python train.py --n_kv_head=4 --norm_place="pre" --optimizer="cautious_adamw" --beta1=0.9
MLP neurons of a small language model. Each row is named by its layer, matrix (gate and up: input weights; down: output weights) and neuron, and shows model dimensions 128-191. Each number is 200 + 40 x the weight over its row's rms, rounded and kept within 0 to 999. A neuron's up and down rows have the sign that makes its largest values positive.
After each neuron's rows, "fires on" lists the tokens most often at its 100 highest values on Wikipedia text that the model never trained on; "fires after" lists the tokens most often just before its 100 highest values on Wikipedia text that the model never trained on. A number after a token or word is its count.

L5.gate772,205,136,173,145,211,175,165,136,163,169,250,244,201,326,156,273,159,278,210,153,178,195,105,230,291,234,215,145,218,188,183,285,105,244,182,202,164,223,239,178,260,163,209,220,264,179,190,226,111,180,288,192,223,125,176,159,214,176,179,189,239,218,172,216
L5.up772,97,165,180,152,199,192,293,194,171,191,245,109,194,229,150,231,185,216,187,140,150,193,142,144,223,228,247,181,231,254,210,303,244,177,151,190,205,196,224,235,234,220,158,157,224,226,238,202,214,251,161,208,175,200,213,194,212,167,171,231,209,237,186,109
L5.down772,154,202,159,108,263,233,230,177,175,124,183,171,216,253,255,232,207,221,148,167,205,187,268,168,209,195,151,223,186,229,157,219,194,203,223,199,223,191,252,129,167,235,199,245,260,243,192,182,171,248,164,182,206,215,228,186,176,223,207,175,211,186,256,165
fires on: "20" 45, "19" 12, "18" 7, " of" 6
fires after: " " 59, "–" 6

L5.gate1225,165,168,261,219,251,284,204,265,184,278,265,172,173,284,240,195,280,219,270,148,188,180,186,114,205,156,181,203,202,218,276,209,220,206,250,236,168,184,234,225,174,247,201,226,183,227,125,172,237,166,203,162,270,124,157,253,181,224,185,196,159,192,133,188
L5.up1225,147,163,212,250,226,207,266,171,211,252,186,176,110,184,208,172,213,146,222,140,179,200,160,263,210,175,153,275,226,108,196,172,218,201,239,198,196,194,168,238,127,211,264,255,201,214,183,252,212,203,126,230,202,167,207,239,206,246,187,166,186,238,184,228
L5.down1225,180,175,185,144,195,220,266,261,163,236,205,233,219,259,123,234,227,157,229,204,224,243,172,126,235,288,98,173,181,213,205,241,213,246,246,274,204,214,252,242,237,218,179,132,182,170,169,165,191,235,219,221,200,251,205,250,198,211,164,319,234,234,143,230
fires on: " " 44, "0" 23
fires after: " |" 44, " " 28

L5.gate1570,240,208,250,208,225,262,260,212,248,247,258,225,154,176,206,239,163,214,190,219,189,136,179,193,224,163,215,221,250,231,211,128,202,280,251,183,153,101,242,221,163,240,199,187,225,200,159,138,207,107,178,181,196,156,169,202,270,270,194,216,179,234,203,207
L5.up1570,167,182,174,197,135,185,170,173,199,151,208,160,165,184,151,228,203,256,184,192,175,281,261,195,181,264,202,264,234,223,181,130,173,194,295,187,160,191,212,173,268,156,272,194,239,162,198,291,171,247,240,189,212,96,188,210,199,152,239,225,144,211,158,163
L5.down1570,227,247,236,211,217,215,226,143,197,299,246,212,318,181,212,217,219,271,189,241,181,219,188,202,194,129,259,163,267,233,245,186,185,120,210,135,160,144,202,208,219,151,185,136,222,236,254,281,183,239,248,191,202,204,224,215,193,217,169,268,144,246,202,259
fires on: " " 64, "20" 13, "." 7
fires after: " |" 39, " " 14, "°N" 9, ";" 5, "." 4

L5.gate605,200,173,193,149,224,217,194,121,175,169,182,208,224,175,271,193,184,138,204,214,182,147,170,251,253,174,168,189,206,207,244,202,230,256,162,191,224,186,287,223,146,217,221,230,246,289,257,154,283,226,194,180,166,184,249,191,159,171,257,208,225,165,191,140
L5.up605,156,154,134,213,177,227,174,172,222,165,153,232,160,191,239,187,144,210,185,194,235,239,212,205,188,164,110,253,194,286,233,173,207,204,178,152,251,206,142,183,265,132,251,134,236,233,211,196,223,224,208,189,218,137,199,173,168,199,261,249,147,231,204,130
L5.down605,239,163,205,134,150,224,202,203,178,199,201,203,201,201,226,200,175,184,232,209,157,192,225,303,223,189,144,205,197,223,196,211,210,165,201,171,212,191,267,215,215,255,178,177,261,257,312,170,218,252,165,213,209,135,275,172,200,191,234,238,177,180,283,201
fires on: " |" 38, " " 19, " |\n" 8, " Report" 5
fires after: " " 32, " |" 30

L5.gate955,128,204,192,160,223,167,223,171,264,113,107,233,183,136,208,241,252,232,147,227,181,208,129,213,298,218,172,196,201,215,272,219,213,215,175,211,197,153,150,235,173,161,193,156,149,211,204,230,203,193,204,198,211,188,189,132,272,213,214,197,201,195,223,247
L5.up955,146,202,189,232,254,240,148,219,169,138,148,218,240,198,197,219,198,229,196,157,162,166,217,172,196,168,241,181,160,195,160,252,216,200,192,163,267,234,180,201,201,124,199,217,210,219,176,230,134,277,184,137,131,249,197,243,156,216,188,280,160,162,225,255
L5.down955,201,142,228,185,263,198,185,200,226,164,177,166,229,211,153,257,121,255,291,166,127,182,217,171,186,167,255,185,189,174,203,171,254,234,233,144,176,238,211,163,194,221,251,209,257,231,232,185,205,274,167,219,207,235,209,240,242,243,149,170,207,209,215,282
fires on: " |" 77, " " 8
fires after: " " 53, " —" 15, " On" 7, " •" 6, " Turnout" 4, " on" 4

L5.gate1586,193,204,140,198,257,140,185,144,197,213,175,146,225,181,212,232,213,166,249,209,216,188,194,253,249,205,223,235,192,150,252,228,72,220,192,242,219,185,189,147,143,233,233,274,230,209,143,221,227,162,244,189,166,229,185,173,123,152,160,222,190,178,204,223
L5.up1586,180,157,241,281,243,208,245,254,213,101,249,259,207,198,250,243,184,185,177,177,191,222,206,226,188,184,205,202,217,122,265,154,221,125,226,245,198,165,252,176,229,128,239,171,253,267,248,203,204,170,162,230,153,180,276,157,198,205,205,199,197,286,245,138
L5.down1586,155,211,154,248,184,84,190,242,215,186,212,170,188,203,246,201,201,259,201,188,184,206,194,275,224,163,310,229,204,199,162,181,115,225,251,205,139,147,156,233,212,112,167,148,207,259,192,194,95,223,276,223,164,156,145,199,181,252,216,231,237,189,274,238
fires on: " " 30, "1" 21, "0" 13, "2" 12, "3" 6, ";" 5
fires after: " " 63, " |" 24, ";" 6

L5.gate103,189,160,153,196,248,190,184,221,237,139,176,219,172,214,188,127,168,191,184,194,82,201,213,170,225,161,163,203,136,266,210,167,156,217,210,196,246,214,184,186,220,204,191,221,109,233,146,167,128,243,238,234,202,177,187,213,222,162,189,208,187,203,231,203
L5.up103,195,207,212,248,208,223,189,166,242,278,235,152,222,183,213,271,264,186,199,225,195,240,179,119,186,255,218,218,207,282,204,185,150,215,274,213,211,179,158,231,216,237,219,217,243,206,212,180,165,219,147,228,176,213,216,203,218,288,199,216,193,150,210,271
L5.down103,139,214,249,206,199,153,226,136,186,194,216,187,234,197,154,263,162,217,288,212,231,276,238,172,250,251,220,240,197,191,205,238,152,144,223,188,211,123,201,195,174,161,272,239,196,150,219,207,190,178,139,177,229,220,162,224,242,217,224,211,215,214,208,221
fires on: " " 84, " |" 8
fires after: " |" 60, "|" 24, " " 8

L5.gate99,209,186,142,208,161,228,129,162,217,170,157,280,208,188,250,204,183,140,285,187,209,234,115,198,212,203,159,232,253,218,171,248,255,253,226,121,208,196,190,176,163,178,230,260,168,244,219,188,185,204,233,196,210,217,277,240,218,175,194,177,211,223,177,112
L5.up99,155,222,163,194,159,236,175,192,178,202,213,149,231,173,178,168,210,240,165,332,179,148,191,244,170,182,215,296,214,180,281,145,213,251,253,164,206,195,232,220,154,179,203,184,169,184,182,249,149,189,225,183,170,196,269,290,259,177,269,183,196,162,226,134
L5.down99,207,173,187,260,246,269,188,245,229,216,257,202,249,123,191,170,156,180,239,159,241,130,126,142,162,151,302,213,138,197,243,199,178,269,188,261,154,227,183,160,171,152,196,184,151,178,192,187,136,207,219,138,203,214,175,263,160,160,168,160,216,160,197,189
fires on: " " 64, " |" 22, "\n" 6
fires after: " |" 57, ";" 4

L3.gate972,217,181,161,166,166,150,232,187,223,251,184,190,207,239,201,236,232,221,220,220,230,232,195,248,224,108,237,201,255,185,249,215,192,193,200,217,99,238,228,197,198,206,178,211,220,185,174,228,187,283,274,282,241,208,186,140,170,182,180,170,275,220,234,196
L3.up972,209,199,128,187,100,238,170,188,269,238,204,279,179,224,170,188,196,180,157,203,189,164,261,187,220,222,243,252,130,242,227,232,126,247,234,203,303,237,215,225,178,154,299,226,177,234,269,236,201,142,176,169,221,192,102,209,244,156,168,208,214,237,199,193
L3.down972,227,146,300,184,162,188,255,202,208,216,180,126,216,170,191,226,199,152,245,234,160,185,158,181,173,215,273,135,142,226,163,229,300,165,200,170,165,200,223,255,248,172,191,215,191,171,206,197,184,202,181,166,186,171,193,207,192,246,174,245,194,154,253,287
fires on: "19" 52, "s" 6, "20" 5
fires after: "–" 56, " " 5

L3.gate1717,190,249,202,207,189,257,243,272,344,211,196,218,239,210,216,194,288,212,203,207,202,232,144,267,237,230,279,202,184,117,189,210,147,153,187,258,192,117,202,235,212,212,233,195,232,229,178,229,224,203,165,274,194,209,202,239,226,210,172,247,200,224,196,155
L3.up1717,158,232,138,184,179,198,260,233,231,169,241,192,253,200,217,165,196,113,210,141,201,201,198,248,250,266,208,130,130,252,184,229,201,246,241,225,283,153,163,215,205,168,200,181,187,270,206,210,188,208,179,157,208,131,264,253,198,269,196,168,241,197,184,203
L3.down1717,167,186,233,215,259,230,176,234,199,172,160,216,146,202,183,217,172,279,193,216,159,161,234,186,162,249,227,222,210,204,185,166,190,233,227,208,217,209,172,238,152,206,217,223,170,232,174,274,212,169,202,180,226,176,209,241,141,210,183,134,206,187,145,147
fires on: " " 39, " February" 6, " August" 6, " June" 6, " March" 6
fires after: " on" 41, " On" 26, "On" 13, " " 6, "In" 5

L5.gate500,131,168,187,168,161,199,209,156,195,130,210,200,169,205,140,197,218,146,276,247,172,121,206,222,254,170,229,182,163,140,175,197,127,229,208,252,195,198,190,129,221,173,249,201,128,185,153,139,188,189,181,165,203,226,213,250,180,228,208,203,193,293,182,192
L5.up500,180,236,132,199,131,214,203,180,202,189,266,266,210,170,220,234,182,228,247,159,220,204,208,138,193,186,231,134,207,155,200,207,197,203,154,223,130,234,184,193,199,212,299,235,173,226,188,228,184,156,129,203,162,195,257,250,206,226,156,221,220,253,236,122
L5.down500,214,174,298,155,171,242,86,274,286,204,188,187,150,197,183,164,169,233,160,264,156,207,164,209,165,181,172,209,135,218,207,189,263,239,193,232,287,162,201,167,196,194,134,174,164,257,225,211,254,191,214,134,125,190,146,175,173,261,173,204,193,207,249,271
fires on: "1" 24, "6" 10, "2" 6, "7" 6, "19" 5, "0" 5
fires after: "–" 60, " " 6, "-" 5

L5.gate1386,153,311,170,245,221,167,170,272,202,163,187,192,169,191,218,188,190,193,180,172,215,180,145,133,332,111,263,170,231,190,199,223,253,187,181,132,169,177,274,141,159,171,80,182,166,211,164,202,187,168,222,124,174,156,161,235,193,191,148,282,179,173,161,221
L5.up1386,155,254,214,289,179,255,271,123,282,299,158,158,178,157,227,170,191,228,178,160,216,176,188,171,226,182,183,245,186,160,170,217,169,202,233,270,246,160,285,212,219,183,237,229,176,152,160,238,263,199,165,181,174,151,140,199,164,207,222,247,191,181,227,215
L5.down1386,271,174,163,126,137,192,162,219,150,146,149,181,140,178,252,237,120,152,254,199,175,180,303,278,142,152,148,232,206,252,221,219,188,156,123,188,193,214,200,146,188,242,223,195,232,160,165,169,244,202,193,268,248,177,266,198,242,227,253,260,208,186,263,142
fires on: " |" 74, " |\n" 10
fires after: " " 41, " |" 11, "ima" 7, " —" 6

L3.gate1379,291,181,265,203,193,219,229,153,211,192,218,145,214,261,173,154,170,206,229,141,174,208,188,207,185,228,253,231,218,180,223,128,241,210,296,222,175,234,203,243,167,246,219,159,155,174,209,176,126,124,236,171,273,195,171,249,131,198,207,186,152,169,223,286
L3.up1379,199,242,216,151,164,165,156,123,218,167,115,219,134,236,182,247,165,154,172,199,125,247,199,156,255,191,190,227,108,212,163,174,165,230,250,225,217,184,139,172,180,175,165,183,218,225,255,191,210,122,217,173,273,168,170,210,134,171,209,146,150,185,228,184
L3.down1379,243,157,136,186,241,237,92,225,206,169,233,210,271,227,174,199,204,207,248,125,249,197,165,265,171,227,179,202,203,190,239,175,230,247,146,169,140,231,119,249,133,217,146,199,226,199,143,235,195,229,148,163,219,281,245,261,215,251,161,275,189,178,203,187
fires on: " " 37, " the" 14, " one" 7, "'s" 6
fires after: " |" 24, " is" 18, " was" 13, " were" 7, " " 7

L5.gate322,152,217,151,163,274,225,205,222,302,180,201,248,170,240,191,258,127,154,228,207,241,154,271,153,181,191,248,215,188,183,172,209,165,256,177,242,228,155,113,210,222,185,231,153,244,219,203,172,267,182,215,132,222,210,275,199,164,277,170,178,226,277,230,206
L5.up322,226,191,207,190,138,299,216,224,160,193,101,199,157,183,205,228,287,163,192,190,199,136,268,234,170,261,189,210,213,255,77,214,228,286,160,225,189,229,233,248,167,255,206,217,224,160,210,182,247,210,127,147,144,206,242,216,198,217,235,172,184,241,176,228
L5.down322,224,228,199,88,210,212,128,213,290,223,143,205,168,161,260,214,131,196,259,266,208,213,146,242,235,158,166,201,187,148,235,239,164,257,214,153,208,224,181,165,148,313,191,127,235,179,225,178,203,207,199,236,238,221,251,237,192,262,201,222,186,189,225,232
fires on: "1" 24, "2" 20, "0" 8, " " 5, "5" 4, "3" 4
fires after: "–" 46, "-" 11, " " 10, " -" 5

L3.gate512,177,184,186,196,158,206,220,152,213,153,223,209,137,217,235,259,249,172,227,181,181,214,204,169,162,281,123,262,116,148,255,237,252,179,218,270,219,151,267,188,229,208,257,162,265,200,231,190,188,210,193,262,250,180,190,159,259,153,196,99,292,217,208,241
L3.up512,236,225,185,165,96,196,242,195,205,136,153,231,221,212,228,151,277,156,204,211,186,260,229,286,179,241,118,233,176,205,296,203,262,153,222,204,227,161,309,189,140,120,168,233,230,139,188,335,223,205,206,211,201,157,148,79,204,197,198,134,207,243,154,251
L3.down512,255,274,226,214,183,211,226,232,184,293,182,231,169,132,151,244,206,229,231,266,201,179,186,235,175,216,174,221,222,212,175,226,158,144,184,111,222,241,247,224,199,211,247,232,168,133,209,201,186,219,208,175,180,180,232,217,212,249,180,224,146,174,187,175
fires on: "20" 56, " A" 7, " " 6, " of" 6, " B" 5
fires after: " " 61, " series" 4

L3.gate85,197,169,161,288,218,235,202,185,202,211,180,295,160,252,171,196,220,204,168,141,206,118,190,158,209,144,170,231,201,180,176,199,151,195,254,150,206,245,186,241,204,212,216,165,223,197,167,236,200,180,235,161,227,126,217,255,216,255,161,197,196,176,159,230
L3.up85,136,201,265,197,210,255,231,242,258,225,224,210,169,186,224,188,250,188,188,188,198,202,231,140,223,176,249,168,161,106,198,194,144,171,211,136,166,154,178,182,218,212,229,249,247,259,135,109,152,235,191,208,251,79,220,220,213,250,175,157,215,238,172,192
L3.down85,209,186,143,219,220,182,215,150,180,221,245,222,257,177,159,207,178,232,247,212,188,183,188,214,194,225,258,217,241,201,156,197,241,177,244,239,281,224,196,197,296,219,175,242,239,201,228,252,131,225,249,212,240,244,167,176,193,196,217,186,144,219,186,145
fires on: " " 79, " |" 4
fires after: " |" 78

L3.gate1022,200,184,107,152,165,228,214,198,263,229,247,169,144,199,217,166,169,241,205,215,150,230,220,224,181,187,222,258,174,246,227,226,229,195,332,235,178,142,234,153,184,130,219,212,191,145,268,202,118,188,230,271,128,249,207,226,170,241,138,265,229,248,206,148
L3.up1022,258,245,223,241,176,238,187,190,229,199,255,166,156,189,134,206,237,178,217,164,280,325,189,168,140,148,138,233,213,189,190,237,122,178,192,209,163,219,183,179,204,225,247,129,166,149,174,194,124,119,238,212,251,239,195,239,202,222,173,184,291,158,235,258
L3.down1022,268,198,297,206,203,226,219,174,237,215,209,192,247,156,244,312,230,272,187,208,184,215,201,159,205,141,229,238,176,275,201,209,184,185,288,229,159,209,215,233,193,174,144,184,215,183,259,191,196,222,198,181,224,207,191,221,175,208,72,254,157,156,230,172
fires on: " " 49, "20" 37
fires after: " the" 38, " " 36, "The" 5

L5.gate781,105,209,224,156,222,226,286,190,323,197,199,259,190,258,159,211,202,261,235,179,140,118,190,165,262,240,234,228,284,231,224,181,183,218,180,190,244,167,289,258,161,158,225,236,180,247,183,175,155,105,211,156,213,144,177,261,209,189,263,217,205,195,167,150
L5.up781,201,171,197,195,140,230,245,177,196,172,204,246,248,187,222,171,212,165,194,204,218,174,161,214,120,198,173,166,253,209,181,247,268,281,207,99,237,173,278,175,197,205,182,290,203,188,146,203,167,235,175,172,187,155,229,179,193,187,198,204,220,162,146,214
L5.down781,263,170,244,203,148,141,175,276,143,142,260,206,231,229,175,155,178,176,175,213,172,238,274,173,196,198,171,176,157,110,193,215,197,250,247,130,198,170,141,247,161,196,206,202,226,201,179,171,209,320,219,195,196,155,215,197,147,280,192,237,234,114,187,267
fires on: "19" 51, " " 18, "18" 7, "20" 6
fires after: " " 67, "," 11, " (" 4

L5.gate205,247,236,179,164,215,211,194,246,181,222,255,162,224,149,182,203,165,162,186,166,207,297,231,183,130,172,133,187,185,185,222,100,212,182,161,160,194,167,224,212,192,156,220,158,194,215,234,213,124,127,182,190,169,163,205,111,258,241,202,166,254,181,242,162
L5.up205,141,197,142,231,223,255,173,255,166,150,261,223,183,204,202,212,199,214,178,220,258,179,220,206,212,68,185,260,139,110,102,222,201,164,192,181,240,150,230,217,183,192,209,261,239,154,217,225,140,238,186,164,178,182,202,245,228,211,251,197,247,167,185,240
L5.down205,154,131,211,176,250,207,197,253,153,174,247,211,185,262,227,229,219,237,205,137,231,188,229,197,172,181,247,255,223,197,245,156,205,219,164,173,165,209,176,210,125,219,250,211,204,236,176,208,127,191,248,136,254,262,239,222,214,192,173,201,161,141,227,161
fires on: " " 48, "'" 10, " |" 4, "11" 4
fires after: " |" 36, " " 12, ";" 10, "'\n" 5, " St" 5, " D" 4

L5.gate602,160,174,298,173,201,163,263,221,122,203,206,212,222,164,189,170,221,191,219,163,186,206,195,215,211,154,202,189,252,221,184,267,161,164,185,217,172,161,208,215,248,161,149,148,250,169,238,197,240,162,242,149,173,248,218,240,216,258,164,208,195,274,251,182
L5.up602,154,139,190,265,244,160,236,205,308,111,196,130,207,164,183,273,193,181,165,166,190,206,209,182,288,136,191,224,169,158,248,161,191,204,221,153,276,217,179,191,253,237,155,244,148,211,188,264,183,197,193,209,183,197,148,205,202,138,201,185,242,227,241,207
L5.down602,207,231,206,230,135,222,163,216,217,245,192,164,153,163,235,169,217,263,194,152,222,189,223,147,189,208,197,174,192,195,154,254,159,130,155,185,201,240,211,224,152,128,174,165,230,277,164,222,166,189,120,160,179,155,256,233,193,214,277,192,229,192,133,196
fires on: "20" 45, "19" 9, ".\"" 6, "17" 5, "18" 4, " " 4
fires after: " " 55, "20" 9, " |" 4, " (" 4

L5.gate84,151,204,143,156,137,111,209,219,224,111,220,132,187,188,205,193,150,156,263,148,182,185,169,145,179,136,209,232,232,228,244,190,112,247,216,160,178,197,238,234,192,229,317,176,225,182,172,173,197,194,242,171,236,216,174,234,148,201,271,233,218,220,228,127
L5.up84,114,278,219,111,199,184,267,271,199,230,167,165,149,210,282,181,229,135,205,175,184,187,213,230,226,181,248,210,163,309,230,163,232,172,189,252,197,217,165,181,201,173,168,210,253,185,222,195,209,179,258,188,206,152,202,140,214,189,237,244,188,218,206,185
L5.down84,158,208,127,67,193,246,217,187,223,182,148,187,214,176,290,226,117,167,206,199,277,145,207,243,189,184,187,252,210,231,219,213,191,159,159,180,145,212,214,171,313,170,215,220,201,238,196,197,180,190,206,173,264,218,269,193,207,162,273,181,242,175,253,140
fires on: " |\n" 35, " |" 11, " Report" 8, " Ret" 5, "7" 5
fires after: " " 41, " |" 23, " Report" 5, "9" 5, " Ret" 4, "0" 4

L3.gate158,225,121,153,232,168,182,219,144,172,170,295,128,118,157,119,257,205,226,263,197,187,247,218,258,271,243,151,209,185,230,231,141,182,177,254,161,163,162,158,172,184,209,302,182,232,235,227,157,214,197,184,226,194,133,183,180,269,158,161,145,270,199,250,209
L3.up158,166,271,153,202,148,138,217,153,188,235,163,112,187,241,206,188,236,130,214,192,151,304,176,166,131,263,158,152,168,239,166,177,170,187,146,247,161,178,204,217,138,166,198,163,245,211,272,151,184,140,198,168,178,215,249,250,244,198,210,189,242,202,231,241
L3.down158,195,214,208,221,258,214,214,172,207,229,229,208,225,194,252,205,186,206,219,229,196,212,228,258,163,262,219,229,169,191,207,252,274,190,164,226,245,204,181,181,168,231,123,190,176,167,256,177,254,212,179,180,227,240,223,185,206,215,253,154,229,126,149,166
fires on: "20" 39, "19" 28, " first" 9
fires after: " " 58, "===" 9, " his" 7, "==" 4

L3.gate842,129,184,150,191,236,207,160,191,165,195,145,210,259,190,194,186,216,124,251,169,207,179,168,155,213,241,207,195,147,282,188,242,240,205,195,216,236,216,224,174,177,189,215,137,112,255,203,235,237,199,231,232,191,183,214,121,132,219,176,234,221,157,150,221
L3.up842,201,169,213,153,198,131,210,226,236,235,128,180,78,181,110,222,192,152,219,207,162,220,271,221,250,185,253,247,234,164,203,187,194,179,196,179,173,135,154,246,171,222,238,279,215,222,179,135,180,213,142,200,112,229,225,205,217,136,219,154,183,232,191,185
L3.down842,219,227,196,116,214,190,207,227,186,167,209,156,157,239,127,120,156,253,176,152,197,189,179,223,121,247,225,184,236,155,213,173,99,255,271,177,188,162,228,211,187,216,120,207,243,220,194,230,167,188,176,261,238,214,272,178,226,139,161,239,155,222,235,154
fires on: "0" 40, "–" 14, "1" 13, "2" 6, "." 4
fires after: " " 27, "–" 26, "1" 14, "." 7, "-" 7, " a" 5

L5.gate759,177,190,149,177,190,195,251,115,145,203,244,190,250,240,185,199,222,222,166,224,183,198,165,148,196,259,183,184,130,194,179,170,246,187,184,212,165,235,145,193,201,194,290,251,230,199,225,208,213,203,176,191,155,213,280,187,195,178,237,244,234,173,215,188
L5.up759,117,174,252,158,204,159,190,263,295,190,198,241,138,121,165,307,270,259,209,191,155,110,209,207,199,171,175,197,224,222,174,229,206,218,179,178,166,161,202,240,214,211,189,200,173,176,141,160,155,171,162,164,225,179,153,244,211,127,170,199,206,205,178,237
L5.down759,164,165,323,277,193,243,155,209,196,262,159,221,188,136,185,199,174,272,218,182,189,147,156,218,210,200,150,166,193,222,170,238,178,277,127,88,242,179,218,152,185,219,228,205,185,178,205,200,180,259,211,147,274,167,284,202,232,215,221,259,225,203,145,232
fires on: "18" 33, "19" 27, " " 23, "–" 13
fires after: " " 28, " (" 20, "," 17, "–" 14, "." 4

L3.gate668,198,164,146,229,153,136,220,114,162,167,218,226,214,229,174,268,174,256,173,147,204,245,155,212,214,170,213,211,263,167,190,215,200,193,182,173,155,228,186,203,240,212,268,101,210,193,254,184,221,116,250,175,157,193,206,241,228,231,218,208,268,184,209,230
L3.up668,245,245,218,208,213,263,168,160,258,214,208,221,214,205,206,172,190,169,189,194,182,217,178,199,134,155,209,158,255,163,209,253,170,281,207,212,201,152,221,218,188,204,167,219,191,209,80,125,197,136,252,253,233,184,210,182,205,198,190,162,212,249,173,184
L3.down668,143,204,206,218,142,284,174,199,185,163,193,254,218,204,216,290,264,193,195,287,208,128,183,202,215,260,195,224,154,168,206,183,237,149,290,184,224,124,241,144,217,201,190,250,157,178,173,210,212,247,190,154,249,217,225,175,221,190,219,247,201,257,155,232
fires on: "19" 55, "20" 24, "18" 13
fires after: "–" 90, "-" 10

L5.gate329,187,199,188,229,161,220,251,133,206,162,225,203,216,240,256,229,192,311,168,251,200,218,243,206,220,213,153,186,200,162,229,194,162,183,211,208,124,230,283,228,125,211,260,196,182,187,128,206,206,192,205,167,193,154,193,153,177,156,239,247,255,103,258,174
L5.up329,185,168,226,265,187,234,203,178,242,216,198,231,250,183,185,202,229,247,226,165,208,107,186,233,174,186,193,249,231,139,191,162,158,255,203,190,288,226,243,204,200,246,207,236,249,230,162,256,186,196,157,179,242,99,165,254,187,225,224,179,229,200,187,212
L5.down329,248,237,160,265,190,200,178,212,141,50,158,198,225,187,170,211,203,41,251,225,186,219,231,198,185,189,203,196,279,198,219,208,241,193,150,195,227,218,180,227,243,220,217,269,137,257,175,195,270,161,245,175,201,209,141,177,195,206,223,125,214,207,178,234
fires on: "20" 88, "19" 7
fires after: " " 65, "–" 22, " (" 4

L5.gate810,224,210,171,217,214,152,250,267,274,207,233,183,241,231,170,226,232,169,158,278,198,149,182,204,243,230,195,215,206,223,227,215,181,156,245,211,127,195,167,229,226,195,214,230,207,236,161,282,173,151,282,259,292,234,188,143,223,217,215,213,200,200,191,199
L5.up810,61,158,137,158,164,180,237,195,173,99,172,179,102,201,149,180,160,183,208,192,212,199,212,218,238,267,128,139,205,188,173,213,97,180,219,186,212,230,289,199,258,162,165,200,210,223,183,201,237,168,206,168,229,160,162,194,225,221,156,163,197,203,187,225
L5.down810,257,257,206,194,229,101,158,227,224,221,181,156,171,144,155,227,167,208,219,214,236,205,189,251,217,163,256,210,197,202,163,194,173,152,191,125,116,223,178,243,237,202,203,210,182,222,234,240,162,132,234,219,199,133,224,240,204,232,170,250,206,240,215,218
fires on: "1" 35, " " 16, "3" 10, "2" 8, "10" 8, "15" 5
fires after: " " 83, " |" 16

L3.gate523,159,222,136,215,262,190,153,200,201,228,217,227,210,197,138,219,163,138,285,269,195,191,181,175,155,219,203,232,170,158,272,186,126,219,225,208,280,162,197,195,183,151,252,168,268,254,173,237,160,238,161,205,170,194,232,231,209,169,202,253,211,250,252,128
L3.up523,192,205,213,200,139,244,215,150,246,211,178,208,217,205,242,178,197,191,256,250,192,276,194,197,170,200,196,203,213,255,162,256,219,195,243,237,235,208,166,218,155,210,233,216,234,167,132,253,197,157,258,226,244,238,187,175,197,215,212,96,213,161,276,180
L3.down523,222,248,164,253,224,325,173,173,198,242,206,201,212,167,182,213,190,161,231,214,211,119,184,139,176,185,250,190,240,220,95,167,166,234,215,134,185,168,228,176,173,254,147,171,209,208,160,205,84,187,249,158,244,196,203,215,251,135,192,167,167,251,182,175
fires on: " place" 17, " Day" 11, " April" 10, " March" 8, " February" 7, " June" 7
fires after: " on" 32, " On" 12, " first" 10, "|" 6, " second" 4

L5.gate1256,319,187,192,260,235,281,215,206,214,234,275,195,191,241,218,217,177,205,244,120,171,202,252,118,205,219,191,199,200,139,237,206,164,225,145,252,234,129,210,128,258,202,266,139,129,165,255,241,179,192,152,205,233,245,223,163,302,154,181,237,153,202,142,208
L5.up1256,207,157,197,278,191,198,172,244,171,211,167,164,187,183,209,174,251,220,214,173,143,135,205,187,218,178,195,241,157,205,235,185,176,175,218,270,150,196,163,184,107,235,174,202,201,185,136,245,249,131,121,122,184,179,253,255,218,216,198,204,253,185,197,261
L5.down1256,214,234,144,121,184,165,165,154,230,212,215,161,237,166,231,224,205,174,192,235,263,204,207,138,186,190,210,240,247,242,246,126,171,226,216,213,150,189,150,227,167,179,256,162,162,183,171,150,239,161,294,219,167,173,178,216,170,182,156,218,146,132,196,211
fires on: " " 59, " |" 25
fires after: " |" 59, "1" 5, " Conservative" 4